{
  "num_hidden_layers": 10,
  "hidden_size": 512,
  "num_attention_heads": 4,
  "num_key_value_heads": 4,
  "head_dim": 128,
  "intermediate_size": 2048,
  "vocab_size": 8192,
  "hidden_act": "swiglu",
  "norm": "rmsnorm",
  "norm_place": "pre",
  "norm_eps": 1e-06,
  "positions": "rope",
  "rope_theta": 500000.0,
  "rope_fraction": 1.0,
  "qk_norm": false,
  "attn_scale": 0.0884,
  "bias": "none",
  "tie_word_embeddings": false,
  "parallel_block": false,
  "init": "uniform",
  "init_std_qkv": 0.0156,
  "init_std_o": 0.0,
  "init_std_up": 0.0156,
  "init_std_down": 0.0,
  "optimizer": "muon",
  "learning_rate": 0.0136,
  "beta1": 0.93,
  "weight_decay": 0.013,
  "lr_head": 0.00638,
  "max_grad_norm": 2.0,
  "warmup_steps": 200,
  "schedule": "wsd",
  "decay_fraction": 0.591,
  "decay_shape": "linear",
  "final_lr_fraction": 0.0,
  "batch_tokens": 131072,
  "max_seq_len": 1024,
  "doc_mask": true,
  "train_tokens": 900600000,
  "max_steps": 6872,
  "dataset": "wikipedia_en"
}
MLP neurons of a small language model. Each row is named by its layer, matrix (gate and up: input weights; down: output weights) and neuron, and shows model dimensions 224-415. Each number is 128 + 32 x the weight over its row's rms, rounded and kept within 0 to 255. Numbers have three digits each. A neuron's up and down rows have the sign that makes its largest values positive.
After each neuron's rows, "fires after" lists the tokens most often just before its 100 highest values on Wikipedia text that the model never trained on.

L7.gate165:138076126156168133122152154105072173148148154072165098128119096133152055201145136128181152147090143078171153070089126117133158106139096158072142119131106126072149103092136101149132141106094119178041103119101137145160114096169111153130133103114120132137103108112101114139135149089108133114112112153135080090114123133145131130140107101157145141110110175142180166152078109172145100072154086126193089136151141143144144146115078116164142140129074102135159128139166083093130132110191149143113072152161115137179078076079158140164073149062177148144157129105083091087067148190074123108
L7.up165:132200093197144108085135149119131094087090128122148158147081123172147049162083096170166089142134146158156151115145156163160144121077145166046140101152118164129117080114087096104128214133122064191144137125131089139091113131143137107155103112094153099149084083139172102136156141134155178180055188155137144107102131089108182139154147118173081163170123143069101178137128142104140128153164130144120095222149151142141140136114128103205093135212051124155182115104108100139197162102127163141131129145095096086148094109141130119131098154133155092190131137112129129139164154137102110157
L7.down165:134212114157122167175163128164158112166121100119121148131190084171095141166118160076134151136100110092153084093166161082139152168157131126092162069169117092131158062128100135157131090126057085091088101150093098162150110086091123171121128131156111105130151120127108173127141156109139098166107156167142117124071144100123088180115075077170187168142126142166105099127117139098141066066119152106131151153130105077073137115098116125157070121136096168100073090143144138139128075119158134127014111120079120094106146188105166099182126166119073150112115164138121094085084121102159127104
fires after: " a", " an"

L7.gate1718:172048044106117160134137185203104108145121132125117145067139155123156139170171113128102044136095205079088187092113112131102147165120064148132121172130095121115090109128127096145127088123111097141189172127114150119173082117162136092100142161126158141144152125122148116139176103108109087161130125131092106159101125145097114153131114082114142091145103117119143124153130157142095142115104125070109163122154109158156101077159145129104132127198121110119125117147130174172152150125193122098133103140165148113162189114084167137106111136142170162097183191099131097146111156148113123177
L7.up1718:074140118103113172132138174130091153101162132094160151132199147086103166142132151127132151136136109145102148121110155085149138173134174140118143124107155082116177146138117131029095111120157119172087150154189130113144093166180136095134189102090083150175144128121191119179158095132155083114099125162090120113136131158113191204195153102161171119181078097110140118083142162163102159145116183086149094088131157124120215079114082126140123165175143075140102095123142156096094108125178090115123150133169112167167125166181104174149078102051104152071116122118171139158118105173095114135
L7.down1718:189048127130128128085158190178089094108109170087139097101114125140086110092113156149124102062125059126099103106069073166145188197117118090109180175064101125116143055139157169121155172141137145172145129127112131164185117087112181075148109140094141097154145155085139165165107142135180169111147119140124125172090138136095112140123162201164182167142103131085109135139127147172152143152121158070126173051125193149073126117109182115093149166155153103097126246145130130156173091171066121118090143142128159149213114146172139084161128110144138138112148100117153121125133122162106160156
fires after: "=", " |", ":"

L2.gate492:143079112112130074124199150110130141169126127115069132144162168151130121065168167115083141112125134062150120126155161106143094171134103131156156163107109092098154101127136095131114104131197138123068077077125192119133123150115178121143089103151150141165159182145174073060132154110121130156148062173101103142128114083083148130129191102140149116113140198108122114134159121144101094068188145088166121178188132119129147121119081143141156180104097112214165166150130101158091110127111086121087162124111156166104108074161118134091130146140124098140110168084108074139167145158125210118
L2.up492:094208128074121164102167163114118113137104155202103158151124137167076114160079108173117112092106153174154118159138113134156160125123193179109138121170100128096064157127129124129134135171118113160134123154168135131147089187172074083086110136163097146137198118135149113160178110139120128110122142169110129186135135143134052147125128130095157113159150099128175127153157113124148192223113096136169204096143086107087125116164123137131111112118143127129188193122122063116163199078104126149185112143141113086099211085112123113093097139118108066178139141164122146074120099144165100178
L2.down492:096162124112108128175174162110104141108141169125115142133120177114146142102106169129113088109122200114114180197148121104122103157135171088165126079112144146142129072142091145118134088153203122091141112151108144146167136128170106123168054114125161092171172113145122079160094118087095162093144099139103092133116117146177079155113129163123170106150119141111138120163142100147081136123138195122094124149126163167121064109147127090209124042125116117131137142184103151158136161173140137139113134065119165133127085135131144187085103121140151112073163172121134149080153096173167091095
fires after: "\n", "A", " UTC"

L7.gate920:163111154148130146132102127111124156139128137137110134140127181144137100114113069171069056159080144198126127082105095117137198138133135142000166133182131082146156142140158154208094144162124111157190125140137133085010140130084060162170199130094140131146127089140159112094152130175164039143140089163159082074180149135105099115131114167181089132090060104127103074121130093107085111108098082183150161111112123096163121136140122065171072146141165066123123120108091072111123129078106117119165175111130106163136121118148092171174124144175083129119140159143109144131104101104147084071
L7.up920:099070196088159096121068158145108111144171103115160168136111181126107100137130112112092149097099157162124099123046123111177127124130078120107170166117201061056140131065148134118126125096122117160107126156127131154127169084110139112135112224081080156158131120142132135122110161112137062076143156116119091174183128160082100141101105169078107130119102113116064112171133171129099140189135166093151192143091099150115145082138166143148132103207168137092166112139068077148092145132144081074168166111103141134162130119116035113159126133080094146129120063109157147097190188103135133141
L7.down920:150100173104165123145091139140117205094069117202124168138070137137174081100085111119054071114158148112145097150106110105148123134133191181154131185100132101136182137142130053189097119108112182111115123162118158191135139102134079148121069139107080168173112171172063129157146104153156136156113108139160134117105134125139082100128137138194113124098149139145167130165161113077140090135079144126133137099094170124190117065080138106133156154166141118157149146135120129132102107124105080054175105143171222155144152157151138179085113155082126138089138143091194094124105129097136104105
fires after: "′", " re", ":", " was", " in"

L2.gate1900:125116181128143137167166117125122128141117101104177146114085140144134164162140111106132151146129115153140128184125071068132160119138132114120131144135152074119106161137137111152174181103105105141114148143203103152145103111125132139074096138072101087131176135116144075098085126082138108128116078131180174073103106189120090121063156120043119110140144126098080075084076125098145154175128128126157165106113077213130147159095084130093118049084085110113166104183104168157133146123115116141194151118133101153161081134111061158141108136119052083109069168133162117188132169066133139153
L2.up1900:115115159113109156114128165135126097141095133135158179102160134128116129112192166114163095151066161115178148089150120255123159194111181073162115129103123157095139091163125113092141161129126161128070142160171172072143081104107105150184119102110134112118150084124113146081152156125229111164150175123117081138105133131114119165114116133080117156134076093097134132156080092098184132190098205073113093085094086079157108116197115077129119180118128085099150106078118137161081117085139168117148117120128116156123136113106114146142102140120054147107144121117112168137132118143102091102
L2.down1900:165153158094076143130123178142108126067112111078108096126085093042131176170194134099104143128136110146161151153130126060104118133123133143034108136099157089088142121114109106167147182163132100129117115080130187103090114105086177098085112126079144135102151178112156126108111085127181140071089123111122144128135131161195093088130088132093057122066192155115072168117118092164137137070133095081154100202142131119114110099126150143166099083063120147101167089110119185141086173140097151147178135096115100161170120073174073129180149115142150146110148206132157153110162115159125127165
fires after: "\n\n", "\n"

L2.gate1768:081148133183072110147093199145132109119137122089114068141069099078061119115115154088112157116170101129177096120099088080159102168140139141079143174162091120147124048146104149170147121121172088180106140105141070125124144119078162122167144126154116157138084130076138173137107144143118134050117117117112157112141110172109143053144172148111180148140136134109125164162073122083082160101127120097161141093099143116073042156141088105127094050154158083139096174126111097140162083167211088097127105212145112111152125095137115141136089103140113109109199094097160134141122167115120129121
L2.up1768:148109132100070107120136209103143148148096115104148098131142116156148143142082075114117130127112154103125113117127148099106136227108136152129163116106084132152111187153085093117106106129046166142125172091149128106161215101116145130198164125124175104135132116141107122070173141120121109109178159118204106127172095118158132130173131146156120170171117161158153134149145099113148148100107197170139112192064142130116179158119120122132170139175177121128144175136160102139145180082102209164175093110116132172116064144097151145094090133183189150150179100168186109144148139201098091153
L2.down1768:190161114168192144169117101108182134080120146125141143079119091183135141096117122188110102132145112091172147099072105132121157082138074142152142153109154079084134100047117112150134022153158139135140141118165144099107139122139158105114146159148175145050136078146143123131135164137118070142205160123112120124145123162100109103047113115098108122153134107128150162129157179079122098148064067101072130122150147108125102070062143107116173142116070132118171133111107158141158089124161085096155107135088135125099191099141153135115189102136131115074077124167059119190099164176176148139
fires after: " |", " /"

L2.gate781:123190151123132159145177134185168161146135073162151121101134139113106123213135149194102090135060120121155126105206098197125146114082093111119144175117110133133087115143126120121113080130142117093125149141150119130102103138110149102128121149087127096147135105133143150163071109179088124097142092070138150143147164137121119122112191108124168102126114183165106085068148107195221089113141098114145153114140122094090127133122170175151144124075183139088155110169128174092092143111075151166096144150154108107170197124132142160200105091092134138184148115098122118179132120148168078107
L2.up781:136121159088110140097245079143176143163129137177150136093073139119108091172187155121152119116137121104110120171128089078133136111115087139103171137103135117115137147135106121133112110163136104178175097109187107114103144138146118114128124180099174087172167148077138155099141161109149097135165176082096157107074122184151128138085087146117153102165107145131060130137124156169149139124160088098116156204114158165120144140173170119135108177085200101111153100126114151125110152138169089117156145206122128124201197121112114150096094077147097132168147121126147107169095154100129182090
L2.down781:110137104118126087094095130097112103125084157059077088067089118074087199081116122108117184107170089117099079200033137057085164177112125106113142084074128137147163123174139123163143155105134176194127206119111179069148099160143173100141166109131178092093140141076160145175132171105148102116116108100151148140140115127101104127096121173076095106097132108139123140084106080145106111077123109121098145125120142145140192151161177095145126122122127076128182122133128141110138177232169161135142091101070086159170164090127117131094072208121097107085120135147094094179108187158128175119
fires after: "\n", "\n\n"

L7.gate444:126156097071162077120149147122118151167109062151119109133105144134153157125121151139163084164045172140101074101196110136159151100136178151160106079156133144146125143110130086131085115087103130083113100145130108145138153120141107116184123200119058119094145163187147165136175119190172119108152112114123158137097197098095122123121158104163077101110172131116125142173135097137124080132111123151131076145151070140147112169112113131148107149097148121172108116166155096059137126117129138169159149137117141178140098139137125161135133115084174140184161161137138124142063121146102137131
L7.up444:149089128137106057132137166091127160108184068095163102098127138132143181086124066100135131168182178148168089129093129121145165143122113174139120089111123191131164132122097141129082056149115182175142133143112147106159162178119113118082106140125110119090162192174114101116142149153150116179143170153117134157104128187104129172110123128104098033107133127105177131087132073082092133104136110160102129112144102150103116107117111072127053159128105143129181185077137100162160075117121099140129100112142162133090088117181122077099140158065068183182166139144149121063096140083145146149
L7.down444:141153128115072131138190180098158115055142152122126114090078126163083129109107078094148091086143194136121144129140106096120104125182104135167094189105130114157116124091054167130094181068135202101132111080096147203115121128086114096138134096157172204136115104217163114137062093110104112128113117068113146132118137120177153093178147128111150099159063130109139105105109193105191166138113145122142148142192161126117174143121059086112079107192146145111163129141110151121126068089147144164154120178190122129151117109132179077157136093068125136136179112114138089109116138172108169160
fires after: "|", "′", " |", " (", "\n"

L7.gate1195:103096179135107172079132092184140141066111155137152134151068114138140148119134158149123141108154163136165208144185114103113164119143116137174163056112157105137212114175181139091085132136170133095149108144123152175143146115113128124160107156083191082154141153065162232167138169109180074126126126076120139179144140101118112103114106114144134112107118116114122121159077099123083128152131125094122161143103144166103152117200078128130112093094121156144065095175126092054111106123146098138146084120113138165121154083173123169120133135125167110100160097121073157202101153080158114109
L7.up1195:140140140135126116120150121085089100169089140059198138163071066106173142152104172113146133105109122112126168122158125173072120128092159179135122122111150120150127092122137145097171181122183071138137103131112082115073136152088122112113101121084070144127159098151167195092114112153109152114175118134094174043179185097189113157138210108084176101131148146149120070069125111189148096132149115132150168132158148112148166144125111113182142149132110166058116196108147132177153129089180129120105128195119140179106113127097158131157119126134139147113151067109089111115115154082156119137
L7.down1195:103172139123133112143157106127169158163117103118111107111149217108116159195139133209078172136167160077126134115066080152097199152151144168076150109083158145144140051184153138128110162115164094129132168162136090084111119187106122125148129094093097100089154125143144147125036093140136140166161084120126147109110122138128097161158106107122165087083155106150141115139133107107171085148134191107121146165134127143157127151133112114186166192131110112168115148102105114114142085091117130112101154125124109144193125100161140119125035128142139108076125165147127140125100135103171103136
fires after: " May", " February", " March", " September", " June", " January"

L7.gate276:124118171108144099205113086203152113155057129183150117129074119154114138106096128160175165127120123167147123047123106111117182076120095155111163144156168154159064097082089151107116126163118173142110147111105143147140143126055124089182063084078138102105106186124164152159131178130131163180136185131148128137128118115108088151101138140117087144148075113174134076134098071112159121117101154047162102127119161059117127068102146164142131091134161125099158152102165119163129143177138143170129096142089119095121096134098139111149117128152079132167096153148132136132122124160134139155
L7.up276:077139140170135104112133113082118072142148107126075086158054106171138179164119132170141119139161122151147085098123157118200065125167153171106191112143150102144102079123104104139193142149140096062104125108136097126083109170097076115091134107153132125120174101148137145110107138131172160136172103197094088115127184104084099170161127099121069141132086073049067107178108148150151136115093147080071135148156158094098150181139090089097123117098120048117162127057180125103124144173139140163154089122124165089202135188140118083104132157136119098176102057135128106139121147141126079120
L7.down276:112119143130098096139102146160090122118114146124134125153092090088110119169100166075087136151130090158125089133147136064128082116168179133138065210107112117114086108111104162178108114120093092115158129135162106142161126147119139111093188107117136174155121168197216162155136130165196126166133127172104158084091114144100104100150113160099141088092135144152118125122095141166110124085097140168155134138111116168133119174161071098148158122127129099095168164156169180158201117095168079211154103116134198141089145160128092180159134118172144144157118154144165197115122095181163145148
fires after: "\n", "po"

L2.gate937:124128073090123045134122174089136117129123139120153158093124131090164125121102093177117063142083157108172137134106094122137131136163102185110130156119062134183083126119160150136120136130147117101094090110153165125152115141124132088177161157083126092153111083130082187098168095119179102169116154149120138172117090109173125154127167119153130187123188126084144121141062127129116091136128125094070173162108048163086151183056120136127111206220045187164113142155169148114169177127135144120107125206066109105132126143166110096108104153156123184138175115087076098128080070099049127147
L2.up937:126128072172138120172120124120131123170140104128112081125128137125130152138072196116137082098114116131163119123184127120138111017097235179096090174110132125120097134164080116168104155121106160106143153092172176086079109085150147124166170089115142132083083143117143118126153108152144101073139175107136090176124147111134080150131142109152179094136123162178133101092114107102032181110040091108148156108106103141140101185161154136167118143127119108172125094142180145142114105144114108143130096138091111182163114148130165103101129089100138154072176127172050099140093042102093169083
L2.down937:139108107125168059128185129155160136132085205104139152068120104177139057097147133134143108164069165115104123124156069114141161117070163219132110172106135110127141126136101113148146109137058081109114101145027177122082060122166078121118089110141122142142132202161112137124122157138126096102146153203093106114102128127162075077057083157108208108233100104114097144097124139127120135121094099130142081109056157138134169122109121125131144173164110126146140098195158145107128116112096107162133124109215058118155074106152154161087107118122136104140116144150087072100147131186099142145
fires after: " the", " as", " (", " Ken", " a"

L2.gate579:091100095119195145155154098135134125090114132127162145132102139186156112125155159157135072143076163132126170086148135081126120198137102136100177109075121176170114108123134125149160115112133175156156110153138124119120164204086137091160186091113120091133157095137118086145097106063149126119162142090173085182130193168041130168156124082100110144187112130166107168091110146091132125167191069053135112172169172135152169146158145074113180123154124113146125196101161098108132060099149135087192087180155187100100131142145132116105140164145113131115136136112122089109114152116107159129
L2.up579:169131150146081106140136086115111108068150139134182089133123168153140096095099139134092141092184144097132160106172125132145112144151127097098148118101098160154141163177086095106207154117159141168167099159119097088126134144144135056094119081122146125091138111139144085091086092141130125170125105153158084160124116170100126084130111165114136145103101165140120171179109177124191084087132095103127130120100134119167124127154135129058121075171118166128147141063140087120150131143101082111135170170151125132112154147113100099152095168099137134074109115183210155126159116106148130163
L2.down579:109128087191200095181156142075131141137104042137182143139159145164120183168127158137179147150024149150173132128142138116091075199095123096143133192091092129123088091098191133086147103130170194091129164168139149119080108146092152142128198131166088117138132108084101110145146126115112133067088184080135113152146161109059185196182146051177162096149148098129117116058152084122127180129168155144098152155162131169136072137106133097121110207078150074136162178138099071130114094139158117091106088139144107113123094124136130144069156128121098147109161166156097110161111087093132117128
fires after: "\n\n", "=", " (", "\n", ",", " University"

L2.gate824:101153126132101123146114190188107148163081173150099131185132167127141047122168158109167139130071175163149148189159101150128152154135122151131172145114119097147119118155121149169143133164114141158147145061091131160150090105141128108128133145142076072182086129173171059132069111076112165115114147143131129113173116169129151184148121124117111121150128105107094095138206129115127163139207140068125145131170066144128141115095122134128169146115146102186099147110119116071197156174067132112096149134100058167134127149090038055166067134134192115105166197127110097159157160125089106159
L2.up824:076121134153084163126144097154188068152113122177150150096149122116161157138182147146090081147162113071146178128176135110184131073174136125197137178117077175129111181082174163134136141107162202141158119188127187102117118126133158112147110139069122099139126160141159128125075083085151125132149126090180090120203153173103154107096111151142140132188100097135124160099121132133167155126162119126135141059168179103142088167108097130136079100162111074086094088124117135108156131123176103114125201162126109143098180162128122184119175126251151046110159128106130138084079164095092112100
L2.down824:173153134124157084109099140126111155149088152144110131134139103137108104163124117139125067100092093144158082135178155145135151099140136161148186101149136112078105103152155114146132092126146112140118142131159068119109096077152131178076178125183120150177143077089135141160083152082167119139087151111135144173140146134104141115095122119090144146147125114100135165199138072136145091134154142168176132141100114095176145090165140115175120136212112100109146171121095122119132130150193118096126169125099136136096102113098161157140128082134091062093184050133066079141111165188100132137
fires after: " |", " 2", "|", " R"

L2.gate1476:105092084152140191067167154188117110155115146150110078132136150081192119135149130128166105149121148158111135145083175157174156081126115120071150118104099093140144142127170173062108092144115095112075161104139140163153159154188152111132179137090117126161054138156213136095144166114143128188118161185164099113190114089110150101206185092153088106198198108130138085133137152167135129132207147235189115177132169090141060156156144109167112076118150164167126114058134164117109086166132186152087119162097140076169141174096140164089085143108165078181115121129165101113104110096112059132
L2.up1476:100082149120134111155122130102133144136148086179061129135123138066085091145075102142095180128133115094107118091124155083159103140116120086106122157167125164182099173107127170146137084117109066115112092138152132135128126160122099137144111091122149135156065066187073116071101104154112161131129093118171143169123114116154075194142171142153184090188188060119157144125136121195112061166118143118092175131090123094155090164084109153161150111091182167125147121081090155165141116141104142104105065093152115065168112118107200181093139165076094067171123130166129114118088145095095157152
L2.down1476:117082133150111150168111124175070126111153124150126159156145145159141088136168108092142123161118123139155151193135076150143085157117101121154143141111154119170167169133118108112211092149092149093089181068108070166105135184114147122139061114090117112117143109184099129111103112149119128115139096155109133151087091093120126107089145103152140189142129130076222165112175157144093141174168106161114178090133111152109187057135146097084135093062181128140109144112090155125159088140140155156127142104116120071104135159110131122110114143121097042097123137109062126090069130162115102135
fires after: "A", " D", " BR", "U", " H"

L7.gate1751:130157106153184162164132152163139132145080076130098161086107089178118118131129125111175114114148137111138077146135127128136163174126150178117149173168159147180130121152139089124115152135057066096100138136149134068093108090078092106138118183083135144070122137136120103133119131162130091162101149174115100093155171125161205077131084113166105145085137114152109100118134063152117129107072102131103156100155074132142134105114146179177130162137074149098060140104140168164133143135099106081128158138125125155144127089092109166106133119143109130147103155189142108175140035155171078105
L7.up1751:128103128149095151151165151123153127080101127105133114162113094187103219132187148119095118133106082119153146131115143183123115166071106117177155135118109151151106089144112123148137167170087159152099147160129171066139134134072122129156102169163093107099131136061129069200087105123123103133105114130139121127118124180131122147137111153152077105061097140115112096088155115143104130102106113130098108122147120167095207114092190169102122103138119163167100126141114151116170086099139083136152100186124194151146188144095068173145088134107156098127028072184113094161126067146138136109
L7.down1751:126090141051121100136117177153075139068174100070166083081131139136105131171132160137085160128104090094117131132162100128102125154126088108111161156152199135150136136084101127083139170174102115062130117122113137117139095113128123096155107167099161155089044104183155118100078128138113105143081152131111048169220146131063088136063087123130119150163129070103180155130111145110149164103141147125096096048182075143154119162151130144110124101148095125103116077101077137115088110131119093105156103078121081169192166154125147157086104127152123172151138150162116122146108119173139085098
fires after: " |", " on", "On", " On", ":"

L2.gate675:111097168156094148098107094160127133157158111105117119136103127102093145090167153147172135172089132142120138133103168168135118178173179126142096124073076136123111143163112094111124112090168134154137100092175138106106130104141107091130132135118095127085151127119118070134163115087153118102184083094139133098140126125087096127128182121132153144143115139082109121121093100146083121064156132106124065104130122125160112156180110123133148129094127148083125141104152103158109159096089132113109106158113130095163164135083128090125117119148163180132112181200093115057111121151131129193
L2.up675:139161123106100113150129160161131104203168118157116100148075147076126099084152099175130172121087093147122110125117162099135149117100121124147091088088094104149152202131141136105158091135143162106174130142101156080186149138168037120163074146178065118142111116063133013134086151129122136084184142165159185110105160196117146117147141127156139140142143200107120138083174125111137139106158127119205104150067085073128139135204147156122114117144127161110140118150127112159077156141120124118114117078117115180060117145116125100081169132182138141168120155094102121082131140129151145139
L2.down675:144133125136169089123094113182119132160130153108116180131120096172143083161129098096131165139137102209107122160144124125172188117129186161167160074112080149093137052187137101092139079104073139134096193140161164179080083150120088168163080080180135107137129136133070158106170190126084070150113077122106094145121070120079132113182164110141120127166178097127139161139107106151105134108135132107140174073136122153182108124073075068120146114162124118093179090086172098108114118107125143171093053128171124097117161160119134154069214070129157090105095134071108135119115109112131115072
fires after: " there", " There", "There", " 2", " 3", " aim"